config.toml
n_layer = 21
d_model = 192
n_head = 12
n_kv_head = 12
head_dim = 32
d_mlp = 768
vocab_size = 2048
activation = "tanh_gelu"
norm = "layernorm"
norm_place = "pre"
norm_eps = 1e-06
positions = "learned"
qk_norm = false
attn_scale = 0.177
bias = "all"
tie_embeddings = true
parallel_block = false
init = "normal"
init_std_qkv = 0.0361
init_std_o = 0.00556
init_std_up = 0.0361
init_std_down = 0.00556
optimizer = "adamw"
lr = 0.0025
beta1 = 0.95
beta2 = 0.99
weight_decay = 0.099
lr_head = 0.00989
grad_clip = 0.5
warmup_steps = 536
schedule = "wsd"
decay_fraction = 0.887
decay_shape = "linear"
final_lr_fraction = 0.1
batch_tokens = 131072
seq_len = 1024
doc_mask = true
train_tokens = 595900000
steps = 4547
dataset = "wikipedia_en"
MLP neurons of a small language model. Each row is named by its layer, matrix (up: input weights) and neuron, and shows model dimensions 64-191. Each number is 128 + 32 x the weight over its row's rms, rounded and kept within 0 to 255. Numbers have three digits each.
After each neuron's rows, "fires after" lists the tokens most often just before its 100 highest values on Wikipedia text that the model never trained on.

L4.up317:133132117147015134113135097187115109161128082121121139141082128071133151145070151111105115138081153109053069151124149168132138083124134119122103073135125129176150154157108065098145177145104140069095124075130125140111164113102180130070134151107131110155112111106131134144142167124210145095163153146172141119108134165101102106221130098186111178163106153153137153130134096106175106177144
fires after: " 19", " ", " U", " 18", ".", " (18"

L9.up69:106146114140120129118132093201112064099120111095108084140132130102139094168140097135172140090129104096127114142202158119167106167180166123179077094123110105104120124104141118101122205124120186087141131162056172168121091125085162134178191097136100142150103188181119149156090116097161173122122130157134156137141127137159133140148116083149192051155141122123121128170111167206135133155145
fires after: " ", "s", " the", " tr", "n"

L14.up244:156146173115090118092111130121120084063146121160084064123108115126153107228120087122152117187151106131104079120144100150105094094161137120195154119153143104175146160140081156198098194133079128075078167123111170131101129139099139118158137128161099160156096164169167138151055169150086209047085155154127171108126136112132103170157146112163112071148091096144113155070152159117117122143134
fires after: " ", "s", ","

L14.up384:112123085128144109140181098137093103101116127184050077100149102124140102130130138136093237155144106139129134168176157127120167151139129123133095138108117093175155177160121093100045197116135080147111104136199079060154120111107121150136198097111148152132155129132144154146147115062102144102118119090148074156133115066123120095137114201131156086139132169171140138158144124104130083133055
fires after: " |", "al", "ing", "at", "t", "ic"

L13.up216:094169125137153093134161079128125121136123098118135091114119163163134173064104156183099160148143120104123115123081132103128124142101100132171139150191117127121141136126093104121096128115139154146106161179195177221196139193097137127072111119104177108112146149176098070098139091143166144105083123115162120087141121149161139119125150105100172064204169062197146163084102084121130178165154
fires after: "li", " Ju", " Li", "il", "ru"

L12.up45:145192123091059153129116180118078109114142119133118095111138130147088094129115164123136141095105098156088076092127186202172130146192147152200119117165116093078080122218088132093107176103119161091090134127106118058112141124117164150116125139100134104141154153180064076118160141101189146050130109093123078115095133158142138149133132119126166106168065089171149103104149118178195089115138
fires after: "st", "s", "com", "per", "ed", " dis"

L12.up445:148119139105119169134091096132082118125131095104157112141122093095126129126132168129139100138157173103125114108171156132126153043124076133102138082132168113203105147164085131119150133153195113124054095135101101127094115087107173137107085110086051158112112128155124137165102164024124204133125148172131139104091144155107127110165140157152137121156108132114135058107103137175125116092153
fires after: "op", "p", " comp", "us", "duc"

L13.up717:143148084112020056129068150119097128124147136093131082150121120092106114160105122154156100134138119136121127161136133161132171146175120120162128145132136120076122131167107134121074153146074054100108117120119144036153086205153182224147156130103180120059131145160130078130132163140174185096163135138136107119155134115172152130141110075138151166118125080132122147160158193114132155168096
fires after: " S", "s"

L13.up502:152095186143047022159209139153129100141138094205038058103164098135132112113063129113122166148141122150115136081105147108103098120104145124154135082120128123122144112154058120180160168121095169098087174194098149162094122160075160113098108151185172111109107098105133100095095171110117172133099182169162129144113142126154106143168152089092141109091111110165109087146125184141115110133103
fires after: " Mi", " mi", "d", "ad", "e", "ten"

L8.up230:134148119139076141105143110172124107076134116133078125076094179184133130173136126141164184161180126079121179128164090140147138127130155078159157145171119144100095146172135131150051150128116058120108120154198113064144153147152088153113151129105083148054149130121123154116132112125055124124095108138072103145115139138117123117205136134193144193171107129176154161159093164113122062102136
fires after: " |", "al", " ", "or", "}"

L8.up591:117113138154161127154138140136060108151130125135100144141121077139162193082114183139129112115179111130104091124119163188124163115090089145121146118103122224117097198173115127127160093142140167151086096097175074182175141075125136155098147104160045098143180156131151104134125113069158142176103176137186119108082172150098178166148185171177114107153102087104125135148110118153190144133158
fires after: " p", "p", "iv", " comp", "pp"

L7.up369:162105137151139129147061119147135098098142102141152100137114114186131103144140115129085157179108121146131085125144165163136202199117102119145110070151118158112097106188120094126010141090096127099116150177158087131094139188126163143099184125088142149069158073160204101141181118090151152118129180217176146096145084045168148077142087109153179129155113096125135062213110150121132136179098
fires after: " ", "-", "s", " c"

L12.up25:141108098090089075113072141138112071162115109180145105137143139189121145134112132153162096128108075123132105151136168148140190133104162139133069116130106106139143100139141114152132103114088171162133121084120127060134183088145111159113158129087127131095130170190076100145182124162133182062117124088107123070174176121140128142165120100154149096081122075093142129140143147084142091155120
fires after: "s", " in", " con", " ex", " ", " 0"

L11.up120:149142085133126089117149118127112151070123142147104089100177098076156102163121122114091164074106110148137099109086118177235154102148115168122145148157052111137133067133137141134091215109078128186060149128158131125080154103118121073143110127130121069113110157084123130089105154134075148134139137108175183095137110163097135132146129137210154181126122136130128105125130115116105152178110
fires after: " |", "|", "\n", " ", "-"

L8.up75:163179126146143131129120114105135111116121087165121062092144117070206161152139109214201108122144102153085099138129172174183135080121146114152062155155116090105137141145043069157113094074095146125150090174149139119138137124035188062106121093115113112105086135118110107165187139184115116125161142116144157117153104155144115160116137135129110122075137176139146074161116108096125145112069
fires after: " P", " ", " V", "\\", " T", " S"

L11.up327:092109145133103136190087088136085145155186092181151115148112091099148152117107131137160123116170094126106083105120171111125156129128003148205102114126177087086095110158124148149099136143172144139093108129158111125211152163098123136116075090183085083111183151198118128107139157122112204071096144119126160111109114169151121138129130116124133098174152096119152067096133148121139122095125
fires after: "p", " p", " pre", " comp", "self"

L16.up323:165159159130146119165078078226106096150164130129149095137175157121186086123124147160158143147096149141042118079119148163149107081128127084125111153105110115081088128138098100179124120082198164126154142116187134107127173086063172117101143178103084134118096147167077063187133133162145104088135162155147129120082094114143108115081158178157093112162071148151108142122150096126189135137116
fires after: " V", " Qu", " comp", " P", "pr", " Comp"

L13.up583:141169096169112166131089138128140104067160113155124144149200124117179107172071124184121175104053132165117105155128129141191138098130125132184126133133108114162146066127055135196131118119125190140133166172205167179144120175091121107101146122128150106065121190075102142132164153122131113070116149071127121113114121134141050121095116108119134154139062123167110116112133128107144188103151
fires after: " ", " K", " I", " T", " B"

L14.up64:130136103164188093141092180170096139075100094149095093159171095180099061163127129112168142131158172072119150085110167176181141147096118179135139123136037107146123128121074196110114163085157109195137164089163130070182096155140162113115109168088136149054126144155129147125131114146128149105106140160158170115140149121108107130152122119088137100081097156179083097126088102140068133126140
fires after: " ", "s", "b", " |"

L11.up559:175173120107089111133112112166088140134143109164099088119105146137128095177177146143136159087160130108137150112157136129170117100087114126156089128148117090127147132159171159113080154137160161111074099163150126128127188150129101084117124141123123073172099133111080129135057134065160118097144140154132127083109151182164070076127096123167152166134115112162175111101215111066120091097117
fires after: " the", " 19", " st", "ing", "ent"

L9.up217:129108089187076148121160155107122086128156077129095182103156150086124092118112112155103191113125127145128124139127159119172119077110100163117089062149148133187171138174107155048106203109063158130054115084149127078112148162178129112114121129181125148140146094161112139153150098061158161100125134136092158081154134165122134102144144161088179172204104083133139140048161095089137081095108
fires after: " 19", "19"

L9.up375:084113107160181108132121136133143087164110132125108138126250114130113112109102110135083089153159130084113123088098135145142106137072054135152109139146140097081156105107118118135109137126135183092111095163138154123141129153095107082049101128141134097157139151128102125131139156130146135175083144110165145147143131135136100081110159078116105092125155060153104169140122121175138144209135
fires after: "li", " Li", " su", " po", " lo", " se"

L11.up709:120137096090120086156125101112054123117106149175108109158094102126161153151098118158132134093097116116143126134115132148144189076162113152213099144146149063129153176083097019124098108167094106137105094186126129135228116136143185094138072060106135106080082138151135126167145121082123141114149143101129170105166066124081143142237163123175154130170138134149135082128159160113136145177090
fires after: " T", " S", " and", " At", " Al", "-"

L8.up749:087122132166113145155176126185085055107139126119116084125150097171159146116154149118117142125186136123061176103147134130152138088158138158179097098142165139106131184147161120126145194101131117147082116129121097142128117071136150116076128092110081164176106078139141142146101132088159083162130151146189131126130030137108131130145117182159099139138153123129195147158164102137181099131103
fires after: "-", "°", "″", "T", " Time"

L9.up102:121087132117135080157124105160167118107154109148111102067231074116163162117142147145153156140153094143145116079136114161173166133108137162132109131105115133117109169138136082124136188125086063139124112112125124119137121109160152080092104178114106102125116107122141140164100140118088099175140126086159090139138088215081061143146212152207107176165155126125123127098147115088128176122145
fires after: "==", "\n", " V", "-", "ul", "″"

L9.up171:114147156138107107105128127137084100107155095109079129200114024144158113151107164176165115175161117100079075126176126118104122109092133120213147059118081114148135141102144161183061222135145189097099139149162098115111090148122158159120123113125090133126106173141146149132095114105107134114085147160186171179143129111134100125133122094192101158085120103154128071149166194157141153178153
fires after: " ", " ex", "s", " his", " Ex"

L5.up708:090139121126173112141135129189106125081142103171139065131161110125076041144173161168143159145163084096188159152114126116160131105080127122180127164185085119175144086138132124151128145090168131209115148100129096196114120097137122128097141101156174159054128161126077149119168111132061144124104127191174088136071143114191118114111109160151178116124090109128103129161106092137094074114136
fires after: " ", "k", "s"

L4.up709:123186090077096089132130184184078129096099120119171140152067106075142101173118143131137121110099119178123127106153115129150157122117136128180105157119117125124067107135109068061119126099084185066130109155083121111097079114096134156159143175129138091111124118158081115114124162187109144080126123154139139117108153144129164120161114024117211120074128167101080161098169220114120129120120
fires after: "s", " ", " re", " S", " A"

L13.up179:085146099095101131115074074152080080115139100113089159102164086152121139120123158143098142138202102091134125155098096151130160067104109216090138134114148150016079124087111103114096165149120134189085139159131113125145116156067108149102094119143151128142139164145158127172102156135120127148067146115185124166143119145098077100169191166165084124124103124143094114123193140132159112188099
fires after: "\n", " (", "==", "===", "-", " "

L7.up385:118119122161111107119101150108204129139128129175094124153171125067093130166143115094105081169161167052136109072144157207146123073167151146198197115133101092173106179122114124061094149163125091126145129090115153101114130119100136150205064056131150133112117143156230117133115081082133114107090135133154153149164098070112106142151161143124126125130135057067108157144114120146150158105087
fires after: "s", "la", "o", "vo", "ur", "me"

L11.up587:148141103138090067083120114130168129153109153172129184119105193123101150175091180125166135119162133108140147100102107135122193136143168119159148111174124142204119115118100106100038177129098104109124099051116175073146123139118117140126114158124138143146138142183154086130105164159106151107132200083195119138096143130160128145157140122108215114091067055086178068122144130137114127176146
fires after: "la", "y", "na", "ta", "s", "le"

L9.up391:102181152191132149125126068167124092137112076158103141185111143067154153132102151134144162126101159105096100110105179165171190103172135118160092085146148124165152174131049071129111121177084150149147169140130120121158088149067198073056152138146114079073090142118154142125082090089106106145117153149155144125150063193182111103129115169151105143174103158120097081181099101093127171102114
fires after: " K", " J", " Al", " V", " P", "k"

L12.up689:124151118115121115144115145161093119087149082177127160138140082107155091187130140116096071119177120128133146090090088146149118053169140135127118076106093114146144133158071147078123204168098123141099080121104108141137096159067135146149092090108116088204119098198088163161097128146101142100096153138126139115149111167114134145193158108124139083123093128108122162086142087149148112143199
fires after: "s", "im", " ex", "ex", "is"

L8.up286:188173124107062160116138065108120113122183109086102118157078134141107107180108068176159124090153128103126150145137142159196132113140113108177166138079105065144148065133125129188033167135141155153098153093136105132108117128106135128125115105100096163089101194102137141148101148145085143138114170119124137113147177152178105140183079151230137145145103070121131134152114171110117204112097
fires after: " ", " the", " at", " re"

L11.up479:133122166179127128145120147142116103130113114098077105109178088088165108101118174177161149126121124120106149130119170187110134138068119095140128123115101134119088150133117152149122157130211217139097069123174136161146142142052205092096071155140097141082123148087153084089172175169168073107154133105096109103161142169138153130098146106191121140101175124118012107151138118125101124132124
fires after: " ", " Sp", " sp", "p", " P", " St"

L17.up700:109121110123082055116121160115113107048134109175104065163191056086075099189094096102147144113118109141156121140115107132177191105132113181178062078112094113155171087157081144143127159126134161103086151122119136176124114114079131146112179119072177100082130116165136132092115133102148151135162128126162131120132137132140125118158137106142166118167129112170127116123161181163121148149080
fires after: " ", " S", ".", "fe"

L16.up656:098132152090087126125082106141045087095131108147113132164167167127120129210089123176133131159189137107106093085140083112150129103114145137157116155104116137082103124160091139124088160144092153148103145171202143081119166084155132150091057119101093139158200117072129105117181135051162125100083112088169127145129127126147077133161199145132138127173042060095169168123166135175140067153153
fires after: "-", " |", ").", " "

L11.up22:098163157164127111138119130125168111122111149165096139161085093094142159146122114061099099138148148070058143100078131146163172053179110131164136155146170111099122162064104065133092144199108083113175146139088114105100099123121093104111128087103118134075163153150139118154146172120116169091102194118152146121119055138135120181181148149155093089140113101183082132124141149165158100183093
fires after: " in", "re", "s", " In", "la", " Re"